Part of a small language model's weights.
Training: 840M tokens, 12824 steps.
MLP neurons of a small language model. Each row is named by its layer, matrix (down: output weights) and neuron, and shows model dimensions 0-191. Each number is 128 + 24 x the weight over its row's rms, rounded and kept within 0 to 255. Numbers have three digits each.
A block is one neuron, or neurons of one layer that tend to fire together. Before each block is what it responds to, as a language model described it from the Wikipedia text at the highest values.

Responds to: Opening letter or fragment of a person's first or last name in lists, tables and credits, e.g. Tony, Bhara(tidasan), Carlos.
L8.down699:143160102131139123069144126125181110135133121118131129160136173114159116119149116142158120107123175159096127121167153107125158134064152144142083125144137094139113113133110108126094094096116102138130136102124110133123164115117166139126135198149124150112161105152102147109082139111191135095111121123080112109128101103133097150132132129129122103139160137106121138166084140120115132132139101113168119104164144128065141093150122111102088154079126142139149130122127132144150128118098120127104088128083171093132185136124104095124116129139126159142129141112095142117086125113132089144

Responds to: A lone E or e piece starting a word split into tokens, like E|nergy, E|uropean, E|stonian; also mid-word pieces, such as l|oc|ated, l|ine.
L5.down101:129099113137173141120123114129125149204111151000117102134132133127111151120171120136139127123117118110141099113131157131039130076119131101137144144157112153118129137129153130144135132113110143123133132088132107115136124106138180107137139126102127130109148127125119118156124143134111143126141145127137121130115137107111098155123118117118128125135140112108142133133145132120133124133151136117128123140118143112127114116110150117156142166111111130142123092121114134126115136127113151131138158156125150142132110115131118145083108115154128117109126142141115135147120113112117115117
L5.down662:148134104141127089121102146159137111103133122070097146113139127095134117132169118078181143133081137124128124082129102100163111120120172154121123080151141104095109126112125186146133107124159136152106131148111109144126151147097144098163129141112136136075165130140144110118137122119126095106134134116113135100156160173144156114091150158175116117159107139115176145138143140113140195158137120133155107110126089143134120149093108167113103147165120093127160128110117155079103088111170119130132127147153141157162114143134162130116112098101102162161097124144116093111133134148099115143
L5.down1169:108121115106123150104117131158164153163125099089155140125129128089115148161144110139131104132118171138170151080085142139102122135140170130073110145149108082146150107143127136156118098126092147114120098101106087084095110121104124132114128138062126177138143094082141130122145157161128140111086145144150157108155135118128156098112126144146096122130133128105168128159101139123132106112108121170135128109070145110146141125099123151163135111133056165167169127131121147130160084178122115127136121158115141114132156130143116153097116164146092121132095128135123109139154175126125111110
L5.down1340:159124152135086132150137180105123147141107116090162141163137118116140114149145088084135096161125130125164095113137116105127105094147090106128131115080116098092107122116099120118095116062145165138143102163117108159149126142148124111089113109112123104105132133160142137141164121127114125129108121149141143112153110116123159153129107157118151145099110124092095134146161160124153138131150149089118152136101132149111112129099148100127156136060057123112118095092116071132076112167106137133108148138145144149123152095116135116162138112131187099128150144111171104157167137116146123107

Responds to: First piece of a capitalized word, usually a person's name, split into sub-tokens, often after a list dash or table pipe, e.g. K(onstantinos), P(aulo), An(na).
L9.down48:119107117126168207148112086122129063171121117107094134089118149103126125114131142127151111145094125081097105138136202108129149106104090105100149095130108186148136150093140137139120104120164095148116124092137136165158128122160117127078130131125145188163157141104112106136128153146123165103147140078148171134171144160106105112148103144127131126141127165138117149172118149153132083152176132149121126135114087119125112113106132105120141154128104152104146125134109121116137117127151142126129161138088111155117140137100099127090148127155122102119145139150129111158096101139126108120
L9.down253:166154145151167118142136060147145166106158077092108112162090112100146128112124117127108180143129169145107109076127107083129127108136164147083116096147150118132131126119153127137139146098140114083158117125139166105124153126165114178148161150171140114148111097152158118134138124108136151086143129135108114098109098118128117111097127111123128113093088152124112139131128124123093092142116107169121116105177186118125119141157126123125133144155104095155138132145136104096107075112141155117127129157077137118100139161124129140154113102122109154131121147109074155173126104102101115133
L9.down284:155132102142154175095143107115091122120113171140141109131137147114107117093126110142105127130119132064109115157072082113149098120124044155113143148119169140127150117126147116126113106124135150136144150146149120119112168150156163141080155117145164136139123143153097117182098143099106112169143147144109135160124103127192172190151084098122125109146171114130100152133083132171174124131129128107113118127108150118162125153143132123153135146126126109155122112107146134155103133112114107144112108138146141155083142135114127118134170107149144169119096134125111119127165144149113090148
L9.down301:149152143114134140155131159136193151174117163095119088137077167131161171099137155079143173092170174109078125126113138075122138130189098112161133181128160131143131119118140094163096159141106181153115129131116133122141127128153092106136093128139141148138128127103148119137143127118094129124116138161108144144106121095144165144118146118096156135139124131127096131098087128163070121144103149116129082125111157123142147134155111113101127134134130078145142076136138104118134104152142135126138070146138104149132129110124138122115139089106145140145094138127105117115149106091135152113
L9.down314:111157107113105137163191152117170156118150097118138178129150187145138111117138136140100144169091130157134117158097139112137150121140120074133132130127094138129135163127147130134111140106129083121115116091097116086141100122130134187162117154113126082122107106107121129120167157176173142118079127124121139117142130148099157132123131151084124114119119157139142115110121112132131135131125146096115183140107079128127112059136079172113092123090161102145092117120106135173108138142115115155126138106150105146120097115131133136109141146086181146124149107156101115143147116121121163144
L9.down394:133128151175138108172145120100124131122146129132123081178177125132101104104110128115142137085141102122143131114132156128093115124088117132114103166113157100121136139092114110160134188111150159117123150131123076167147095145154164173138130108100123160117099118136138104122157133115144122101176172195094140141126103154147136109136110117100125142161082080126149126126083132126110111153099120116156138102123102107170171136136104124139147148125073130134162080146156160145127081109113123127120151119106125150125117124141147114137093072154163123139147130132092104111166111113128130121
L9.down402:165164128118155096142093116137113144157141097162132104085163136143157093139137109110130094162108127122098118126106108116164103116141100163125098112156152153157112092146140124128148122183124124161122078109142135063178146130102151132102150140138095104095145140087110130173154114125151132091123139122126133119118152119102153116138127137131080079129142126139097095089122115141177104144108118173066076134157148139104123122074124105124143132106119145124125105157158068156135140096139098098112140113130120159120121109148106141117106095145123114102116137153147092155124115124113096114
L9.down467:122096126044100089098143150132144082130123134129135105142102130184122130073150098165129137116108150135145136132176133138144172117088086129123101133106130109108168135095150154120145141128136134133138160088126142162167140173147132118173155152147126108111144157139128127122134115145130163180128128141092127118118109123140153077156125170121119100121114108115138120141162120128147125134142117086084125137137142120140136131102104106135102141164124139112118162158148119134128167140121149115129107188108099098119108122118104084129157165161126120152114123107171187140107180111079113141
L9.down519:103166151119116128092101147116125138141115110111155112118155149141129126131160117136135075130128156168094144155088131145145109120137128133136116094115140100057112126177099119110105145111068163113089110142130113149122139095138140121144110151151123151106122115173142146129128159107138166118179142100096151119107093132153125162118117117107157117152102101071104104140123099098169199116117130072168163142159105124093138103149089161109081127149112088125112084098132144125136131128164116121154124138148164147148117119130117132106121162102139151140151097100125118117117111117100099148
L9.down611:138140152143107109118136156143048151092099139159138127104136126130118148112098132131162129094099151070177155106104097172098135101151152105121135140144138105155115141139121112145120137126106127116137079121113144074108080122188131166108132130153110138112158099120107118098102128117135151150135134160144130135142075106128153112112134178134132103085140099141142158123128117114144082084129089094122113127144114121110129131128158146123133120098147078136122111130111113092104131132163132141095174144147124104073130102128100151118141167150112130111098132114114145088183121103178115107
L9.down632:129124111189155162094110078127161137152117136194123110140129123126170135130070126109135176144106134105135086115107133159111133130174075162115149095119089166128150126121094063125086117145115123099116122147133123134149144068132123129135091163160121110104126115136159119106121157155172145120104095120140089173105115099112109119126126135087115152119083142092106167119125151143143172114144136133138125113152109136130109111133137116185118120126104108106131135147156127093142147143112145120134150094166133110113147112154111090146133138152126168122104133112093142109100133131138082154
L9.down736:076125104119088124099142135152132156087134156106126122117076128124139141160093094143127162097116094087097155112157105116121126131147140107096085126134143151123102164185140138142095106148146159096141102119151165111099125101132099170153110152116119116143098117130114139136119121135120148132102133125088161088125124139115119136121119156165105105153107150149137117108098118152142151172138185173169087112096124138089098114131130132155164124119125113146103113115131095153078157105096145127138141174149173118156119149115119103130178095066131137107133107137126132151128141144114085157
L9.down1055:148123135111120113115125115156150145114134112093138123106120146069161114103143116135116135107126115171155147135160125122150117061187173154121144119121145139111092130103115144138118104147152112149086117090139159056126137124120125166133139144116166137105151074106144135085138107094145140130092092140115113118109100124149154149118149101102102095151157162130107151150174098073148116128122161155126098106159132139137169142169131116114164132146157165134149139176117126081106103139150105129115083120125092133109117136117133096096115113125126125155088145109135150168105091145101137152
L9.down1240:089129108162141186093156138201127117163155101109133141093126148105117095096099150103084145127138117132093132116140107121109140081133132176133114127147083119089161168106137113117100174144142125109137134119125118144075149138131130143123178121130154108126118123094121137125122100115137120159129118118109133132112092164141155152124103158118162179134163154096120119144108129148130100131104179091113118112133087185154100156168118131107125142088095106153104164120108135155130095135122110142118135075119167105121072123125131119138115109136126138132119140148156151083156131115167107123
L9.down1311:121146144134129127158141118098147099135200115115059153150105136134124181152115114132148171127142131093126131154126113146115103111174133154100096118138158138124150183094118145092109152126129131133110106116126124132122152116127153138158111173166122131120107167142153150212163183160125116130138165112115110144161153152141120145122108115110129141185159120112129098120083098110133119124105130115159117169095149156130139106132100121166110116106126152135090153124128121110076103142158082104114123112115109111128086142118171109123170124119119123104138158115134138173115118114133149094
L9.down1515:075155104159136130129180131128146112127113155100142142108110105114100112116114103153109103137096163114134128055148145121118123110121115126093133127168130135147110087153082139132116074134114136112132139138109122136134112123172126146118124163112160138161060124160179160123111145110125128100095121189138120121127121156116131156116131106140156130098123166164124171138128138132162189137158137083106118135118126146173140160111169163132151126146139115085120143120118133151118152110145095114149116101122126147143088126119122072101123138147144134104094128158098184141096134113173103101

Responds to: Word-initial "N"/"n" pieces that begin longer words or abbreviations, like N·ev, N·H 734, n·ative; weaker on opening parentheses.
L5.down458:120082136114112156103110113110180139168148085162125163121122147147107136102117118131151146138152125121098103124145175140120141119104162111154075119121172076130194120118086155119143148142132093164117144161115121163115106097125089112136123084113151149087164109111134142116129137107106151108143132141136103115164132097119111114107132156188107125106134121139127104168105107073115114138163131124163108098108127162119116108134163140146127128096125105169137142107156109130160076126123143129111094117146170165120113145090119168126102145119122112136160155154099132189143159133122120147
L5.down511:152123133134189169110114129129127125162121105000125130130123117149118127134129140131144121117140120101123130081130114128085119110133119154144141133191155116127122142137141132129144116118097095118124138135155143170178115103111145112140073125143102112143148119128152130142094141155145135138120123157118115130133093108135115139134144154112142123134124116122131116114139131127162118149125135112135110156120124130161114138121111092129131169114115171121150092122120099147112115112138122130147155168133132159123107116141108144134113114137144150147128098120114121152128122105129125104
L5.down1250:132121136111104141150159131143112168139086144136121164124157090120146109102136102128153156151106145134127100143127097135122109119093113097122116138095116127086135119112131130114174109130100140139131091125119120167149096118100140141126112145140160134118141189132136143162144156101100175123097116128131114167140119122135106151153115152191134104119120089110145132139131131089129105128087122086161106169147151154149130165138122107153136192110127118188082106144140171149172093098132145123154148111132150201156131104122144115137143107141149064100113121077109125165138107142127105111
L5.down1389:139113120119174171139119128129108123203138126000134106137124131107146106130130135103135131129091119100130119125116139120015129120111110131133124158196117127114121153126133140120120109117131130121116119136131129128140151140132167112137104136116111130137132132140136118152126131134127120139123151130125132101131125132123123140115135117132127120130119126133135107121146146119131113141136146141136125154120108105138111127135119119120126178100118150132111119153127129130138134117127116138118131141130111128126132117126124177146130119138104132113147114130101146125131135128121129135

Responds to: Separators and prepositions (of, in, comma, table pipe, colon, semicolon, ampersand) right before a place or person name, e.g. village of Metsakuru, office in Islamabad.
L9.down136:154121127123142101186176109137161108101118093162118122132141111109147144147130131116111104193097119145146139121141130100091124143154114148123113186115130143187144129123132100147117082138170144118102131122103104168116149117144091099110085093164134087124117136130148139125130130110092104149117117122112147116132123137184179163118109135113098168161146136108117137137182148136082116091123128120135171095174116107088158110158103144129135163110121109155112114119148115130139153160107101138133141145107159119119114110118132087120073103131088110120157102076110146099128103126118100144
L9.down163:119139152134153156115101141115194141152118142130118128132178108102143108131094144078168172124144125058105128091113126153145135081102116122142140151138110157130109125132113164092125175131164081130137159157104110103097112140133118158104107111154126109135176126073106177097138105142171147178153122107153112140120134151130108141125060121125159120109139158131134178106133122146112129135136155126133093121146142140104133119141175111112116163139128134112130094106140130173109117138146126149113132187118110100120115142097153108151155093117114108108118129135119164115140143085134129083
L9.down315:142135126142092115144121159116130069129087142146116144148097107181144119122098179137116145118108087145132131154172120088198098117157130120139162161138108152129169091095123130139089122096116136140153088156073101152095148168111111140140133133139119121124143121123136131133118104128136141127144123090123143119108123109146119112155113131102141090110138108105115155118130184158059128145124105088164099101101125116122145126132136098140151151112177096107096151108149098113149144117115109167152117133142135133114178154097147144156170113115083113110124105117104100127102159147146107170
L9.down563:110163130153068111106162140111101127132121106135138082134126172167153156112148135126145124082170106101178115095130155114096141141139137151129130155073131120112133157134141123115138183124168126116080136186115122135119135170130116099138149133125138098135111116118155142164147121148158131094094091134129123147142119090143075121141148135157166106113102157129122153128124134123149150147123101091096165108133093153167171211089110140097128141117114137138112112096142105107100113156096144110139118116097145154135092138130103121150159133087092115130083127139138103129125099138115135124
L9.down626:098136143119136118123124113128118181135114132112118164146131159112141156093151154100127135182125087129095104113132139112112103175151122102094115131088129155114110100138153116109131151098169119136087107146125117115128106177082143113135133114135126057120125111126085121115175105122110106099166126119161104129153187142151120116114131091150148062107139119130129157156104151144141135143110188144111125134112151150139134162122133081117153137139122108160110106074110098136150087097144098101103096143119165154160101159150170126121150102165111096120158149156131112121134142132146140116
L9.down681:054148172126162128108118118144104155110119119177112107179128105128128154145133149153150077130153139084153137111127145069133150119107129141106131122132149125140096114161097121156138145096129137154158145109121180130147158131145105106163085128140134068111133129166114146107172108136192142117154114118122140171094130088107114138112150125129110122173132160081096172083171148107148148135132151145132124136162144121121121096101146125170106095158152124116098131138101091098136112154130150156109131155117115127091143101113135128108165085114111112118155095138121129115132148118111125134
L9.down784:156109118164114153098090059116123108129167143115186137099108120137121084118129086186151140140120123144138160135142123117166119160145113130135103146131135140125153137092134091153147154120136116131128110156113098122141118102132145116159142154131189089163118188122153149102122147128120112107165108087116112112142125097154103163141140142117094146180089099096143140128094147122128132151103133125136127106134109130145121155136096169122142146144139112118115135122150147128161141203114156120074132144133152078175137101159144121132130151107158159157145147121120125120177168112140097122
L9.down817:131144142166122092120075155098127099110138114146116139191147147146098116145148136133174148112104140095098104144101136137126147132107098109131137123176146115122144135123129146140112131101131127139163148166142089148102133141136099154103154162143111134107139136099125105119108150158097083121134125115178133149091129128111141163109087117147122092166173136114118114113127150147162136129109097129155114123119118103073106173143108123170119103118110135144138164059071148137193095067101130113114135116131120153132105134139108141125161133102100141153119068108124131096120100144145150156
L9.down871:144131124133110075102123146138150124136123132071122120133151108083098131140124150151156103143128120113113138115199150127144101146101094097130142107138112127126099183115141131112092134105117161132111157158092160156113180140166134109197114089130097096151141121150091138132136135122137098153128137125141111137128088130113118122112105077161132096133160123132140152103139158125131096156118138177137139134117153145174146136097137110079142111131142137123152152084169149147148128150086098120150133156142097110131116147105118110205164122130107117109152088123121124104134091139112120182
L9.down880:109160099133095092085133131164136144116115153130099146124124126140125080147131120095122121159117105108168139134166120113145092031126128100151147103139122150136094119136142132106131200131157091133136129152144151163115139152123088105127127117180105113138173117143102161174129115104143120113152147125120102155123081133100105129155124131159151116118090113105107151177126169150148118158148125125152152109104158133161157144099136159112107113123121103152120171135102112160144135114117103124121127106124097109138130113098103161163094107121107118134186115131126173133100149116093092139
L9.down897:103150121111108125131109123107106154109130146123129140156125106128114116118127104145119103116112135149163109128146136084136136131113160136157079124086126141101143155111114124145130112088129112093172150104169170091142123140125119118084116148113130155105109103147126166144107128145116113099143114146092124127166084116122108165134119116086134160172102121119127161143132121131109134134114099133109111091124123138152096082112115155130142166193100187127133112079111137077095126134156149103189177108098196144146164081145145119152119147092179137135139160129162133100107146119121122113
L9.down964:137121131152157177131141105115107134137155137100161116127099086107126098155105142110114098165124111140130087149120093145104131032148101135151104131107135126127165127147135132006124124124133130133090130079086128149093133146138141171162105123097108088098119135127120185084113143140127178115138155141135140145137137119120138106125148125102114128102142125126150129145121146108142152144136107158146105147121141121129113149109148154110129045136119119110157134144129157125157131139129109120110141128137140140129112144133137123186135090121140102132114101114120149090120121131083150150
L9.down1122:112110114127072158112135142140143133123150114112109173110112141124138107096157125117139156123099101136167127102127109145132116136146128108109139166101125138179124125078154157208122087131138068128141123116100129100159100122082077163088119088119103131117161157119178125131153131151144116116123094131098109114121142134170104178136152147092114110164126113134126159152135159142106135095138113122100152105133165163150148085143164183163162116146142111133101111124130082110155119134134137098111124118091132133164122122116087078133147153132145143132114132124148132093092133134116100134
L9.down1346:090152121136117127104101153153121151130099146149133175150156145105125106161127186119087109131172142113119159131115118171127088128136098103162133114171083123137121123119113154132080146093093140109111142122126147125170136114150071153114118157188154091120137134152119134105150144103104091149117125156130157130078130141122087120091089141136159128110112078100113142097110108160141101109146156137149087108124123125145153185136132145150144130141142068175087143141101126115111125145146103173158131147120112141153130123141149150151188122143153134156149113144110115152125144128123143120
L9.down1433:171137117148126135074130136161144128123202123108123114115142106146151140145143132112138168132133158137070136129141139113156070126172137186111123099120119153135144107118124115137140097110093133108144107174182136101116144133126121121171140112160099104168107110128133103108098117108121145107109111125162134137153154118134150115102141143110152147148173104138126147165135155145163151135165169152125147109146129105131148113129162138127101167146139075121129132136125132149135127115147134092113058148119163138095148150109148184095153148114136108118168075116156104173135150123083124117
L9.down1517:095115130118134143129110165090138130099105077143140144142111132115096140100122129133149115153103122064098132131148118149104128083144073166134091161166093116135163141149156128089134147126118148155149166100146128119123090151163153101121108117153126128126087099134097140096132144107111119171177097157136081131145128101131117117122146113115124090135121123126157121123083082151162121150152144073141144155135127120148114148167123133103145152107085115128141138097118168133117170142141124089123117179128121090131129099136148172133122171152107128159181089094129086141127117153116146117

Responds to: Prepositions "of"/"in" right before a place name, as in "University of Oxford" or "Coliseum in Oakland"; weaker on final year digits and table separators before names.
L8.down407:095134124094089098073108118111164111077139139158083136137144159114148122123131142133134136152158106119093149141147117154149132126091120091114121127146111144091114148192115159117138151113122108166178107117116142149120129088130112112145079138124079099157132123097124164150149178127145121127152116124135114148117140155176147125106114130141148114131129126096151156116156115158161124138098152049169128153175155130125144143132120134151120132108120122139143136122142149139140162124111088184155139120128150122126166164147158132169153106108106112104168118099126123065117122111161099155

Responds to: The word "in" introducing a place or date after a verb or noun, strongest in "born in" and "based in" biography phrases.
L5.down120:167132167185126124178146140161175131123106105106097171071121116139123122178128154149126178114149093118124179131123110125138145083156171141121129141160110113129175117131096145116169124119129105118064136094119131135107120117135121138137065130112136130141110103099149146135121162129129122141147154130110123107148109136142137126150121146128168102162166165160146139176130142093160070106155156110143100110126164113148149117133138118143117150088107129109110119148116138167161105142093114154088145148149137127081123127177108106145100106113142117142165147136142125143137150148163133124
L5.down392:121087080107168147144125160107152120184146150027163114132118120102149115140167105118144151117135139066155137096126151130057101122164158137095118137146095151112144146126145163106106122139110117093123162128167179128127093139106115099114098161126141125120151108140096154111133144141134150120155119117109141133114130105090134128176075128167101139127130192143147144136138134131127130108118116137144132158136141122120141125097109142134137174095134117122129116110139115147171114129139160156102116159135059098106107139122125140141137184118125115119139128139141145149108118130125163120
L5.down1153:133115119112143128138151143136129151200138112009118119119138143145181150130136118154138165162127095107137127138116167133110091103138135149140138131114115124097109103126112127086146162111139110118108163108138189126140113109140151071124134140123121143117152127116144136105097128101138114137139140132123110168133128091120175111165165190124125127152119161121147144142154156111142118107107168161132129146134178083118145123124167109167138167125095143136121114151113134137121131127099111157096134142144081135124100132104122154168146123111158101113141133159097134165130151160117167115
L5.down1508:106146136124090149158171120110170102151173116075139129087122117150130173101159160126124150056152091147126125141146150113147146135114143093095110144087105153074119129148141119096120135123082121118110187079092171171165128141096072115147141123097102103137155134135121137120129136110112132108114125163127143146135141109149086124134086140088118157144124149126108086091122114118149090110113080137088113139116128121132128125122120126163159103101134111122165109111148147152146126110093115165149159130119108105143122129083093149157126149091132117089138141147137141135103132138114119111

Responds to: Opening parenthesis right after a proper name or title, usually starting an acronym, as in Major League Baseball (MLB), CompactFlash (CF); weaker on mid-word pieces like n, oc.
L9.down102:148158094148150118176150131147116172126122077089174141110161140147114119151135115164122140151117106107129136114181130120088130106143196117123142114128202147105124101118125138089160143117169119108093127102146140136173095133095145133116132101134113144151108113119118086171143160179132088151117139159149084138139131130128106145116105157146137114064111083153126140131121146119144152098109145140143137136126153137100109159149146128112157148103118144107149108128134129122145179119091075105104133135160135107123132104112126115167119120122116126120184082090104130104165126129134125150
L9.down159:152132103106093138142092080117140140095147092110143112106099110156120129148098135114111097128118153106104157153129182132109128056115133155121091154119135114144116124103105130146122142099168132147076130118163128132174083096191126124146172147129097161102140127133128095136081100127142140172121125127114105097144134126113179142183130131170134104145119074137122145110163130121121140104087092138118147157052113109131127118121133123138106120122133115133092097110145124099124134131148114144125123139145089151102139124108110158072111111135103126094162141149110162153107116114159146136
L9.down221:141089138152108133144098101097135126165146134119130144117153101154114146106132138136134110123148101127121141157158109132104093107145162101145131155135106049105121112097109141116158156122122142157136089132122139123141111140116122156138167175117160126147150134153111170109156133113154120139117139164163132142125106132112090155108126117167109102130155127136130166117161098095150137140100149156122081136103131142098087134153124112099139132131134119128171090135177185133091085174162105145126170135111131189118133133169122120110156139109176146132121093138189124140162131091161125085
L9.down386:162123186106136126134116139144148108115087115131150150112139117148137141112115119147118121160120118095109127121116134154080092103111119118160108122121123139120127139142142147113119131128149171092108141101134145148143100125094119143094130146117098163148123140111108093136168134098150105092084123102092138095171133114100136052178121088095073110143116135129119132113136090148105148158158159067089107130106153109114118183105127097109142135164115139103134182144119110128135102122102098114162091150123131138150134090122109114087114169139140115127121170082124064147153138125125113137
L9.down512:110160079105137065126130101184132112132120130174099089136174135152131165140125158123135135154130103125111142166139142105162151067119117154141108112167102108110133131144113134165135154134153105087141100116097123099128140182093117135112085152114113186138155148139086104177131115186086136105088140147150120140127157072138135107130135113098164126128160119121110134128112146102178088150159130128118137112090124102110115142101118139137124109098123125134126150143127131125129130139110096176118141129136139094130133097155092151126140111092145146137119090085149134111122148092154133148
L9.down668:121136134095106096143127120086146164144108129156109139089127126164110112111179159149126111162087139169106130146165130131095092094099083143125122093133119147136083116143144154119131143161157141127135188167158124102170102128157136082139108147117123133132141111131129099156151131172129101131151132132160086132130124145116101120167174148140122136167105159165123190156135140112125135108119151119136116139112094159131098111163136131181154147093146109077094137146157088125121123181130116107125152125111120132106140106114109139089136130157144126105140077133145126117102157086100156134
L9.down712:132141142120114068159110157160125125147152067107173085122118105142118154141124130122125133129133131164129140154132092142149132101143145102151140122139140105141125139132171137152132131122176144132183137127158135106130155109171104111137125203146124126132092143125139122143114099096090101165107133069116118151128153094141135133137143093144133137143134121156132135086145144154088187115131077135150086103144157113129140182141107102142153127088136143125117119101180151131136124137130115135090135130151101108084091132130169161108135144137144107162125082127087082092115143145109119107
L9.down713:140140081082122100148111148166126108136136140070153078163091142141114151116105133114122124127092105141140141134122132102156109078149103159137143123113105143086147108134158111137084119145144122128166158117122121147125064146111118146146159124096124191134122137097109084166119141157171144099152127109135096122080090155107119141129148140099101144119109112114135182142112089125126093091132149159097126126141139099107114138120118170145117144115103114143190093128108123105168117123150111132113108136131169149126076136119114136140142162090131141112169138154143116145112140107151142080
L9.down724:151127170119138131106114140099135129096175105153150126139143115129183140103146094116127133091146085180150171100105126077166127145116123122108106105109094151146098077111118164116099114126141062144150135104139119134089103089131132073115136166163118108134095139153116118086116077127112162110158159140125128160142135134128112116157152119117128129089127100141108133099139141077168152106143156134133150101139120149133121126084147135084151157159154116162148128145157132125143118159123149127149134145167167164115124081105118113103156115103090134108135128101118170109105128117145145137
L9.down967:140130073111093120128133120149129112144151116147151072133106114114145103148136102145103128127099089175117145125142172108109092079127123107122121131144144143124101150093153116151151140162102128130141122130121175153139103127158104130151143114149123202122136138140127084128137155128129107151145142090132075162098150150124114170139140135158142086143148118156107102164177109116175114087100148175153158164105089099135105119129140126148137119147108160141090131146105118135111127146155108119142101123136076134138088124125077107184106110111146105097163135107151116146146094155133110104
L9.down997:102125027147117107179124144113081081102145131172150138125143132112126114107112109157121123145138123114144125146124207149130084062141115151148149142129133142110125130134119101133137111141118140132150116089128164150123139067120123111102162129130096184116125149143151113137098127152153143138113141117132078127088126131154115152131120152144143148145122120141134142153136116144129109107144138098105149137073111122115153184163176168143131119094122144103154131161140118121127140122078125123100136155125135140119114109176146087159140155100093113078155151135138141123110123120148139119
L9.down1184:185133115152120106144120133136184114145124101157161108124135090120119114086111106141163095123147118150150108138157124122158143085096101127135140094118085132126122108143118129171144117104136141100108148138125144146159133094141141166123139136159113179097169118077119127120102197130151142072110132094132096137136150145104177134140158185111133121124114120177129111114164098116122113125154125145126114099097128122131133131119108113172130172121128105108070101096114086158164121161130142127178107131115126109158151113130158129086134153138128082116131164169123123138117143146155130155
L9.down1232:137162079106134138158110114123166130122122074114150146122096102129174129104150167114163101127153138167133137108137144102119152070129148134144147098143112057102084142129126141127116127154097123113157129147121155129179133053090138114151141130137151191159146156166113139148118167106128086134133134108137097155154114106149105153141109166134140122141118096185143095155133124134125133138130143122088139124121118121098143094159164110124115133104156124131134151125118132174104084125117158131153128139110094137125098122163109094111101114116145145103121148106136146186136108120152139087
L9.down1379:152124121118128137137109140154115134113104112118111112140099137160137139139120151104176130136171127155142117133100151130143118153145137141150125118170167149112129141148147127121085087173113103103097137126128155120141118107116103164133117144132106119093143130106129137144119102147136090144113135117101121106146109136150157146147104115095178124195155144120134148122105125159101118117113119123178101114162119103141070121136141140130138111112045104152130135148132153097144115130124040111134157134111167121107143086146170089160099099097159135078129133125104162144140201109150088132
L9.down1413:127117098129134123129149130125127163139136125143136074112136121077110126130078154078155126089133135189134120132126110106133132129118128113133132133132131156131089136070133158112148130118130120112109124131118097127134173120126089117107100135137123157106133155138091115095131141126176138173122157105116119153168143098107090137133114089123124171158098142105142125135137113139081113143114149064152132142161142124133130125107080139137095177110112134155139097116136154091091169137131142137111183084142085106106163147169081196135141162152110117117153093149138124140129088128136113100
L9.down1502:152153115108119098102115142152155146100150126106112119152123099108088125120102135121088087153116134116136098136171145119130132097152138151184151120105144147122108141148145149110092164144132131152183097080099110104139118121127180164135086119129126122115132102104111120146105147116112150144176060127127132155149107095077076155115136148139141142097101107126153138101127107116160109111138104156141116145111178128104145128105127101166156136123124133143135147152104151141172111124121097121101111117112112144179147124157153134094086076075148143132155152148106142119146086167125092126

Responds to: Tokens that start a new segment: dropped dashes before appositive asides (a scholar, a fact that), opening quotes or parentheses, prefix re- pieces, line breaks before paragraphs.
L8.down1274:155129087080152158107084188159116110145144149146176124119130108153164164115110087140126142109133102133109150144116123150116150142147147150086110117103162085095104115105084111142107148121132109092161113140125146153108176129110115123092138140102154162121132113143131108123152133142101083140106126086094050191129136110129098137095111121112118175100118134133097137128151120154143100130120117139106135123084154106103131102150129134160123123126099140103119091131143123181164130086141104123115092135100147130123101146106144119117184140144123118098172155150104112148150113119135150136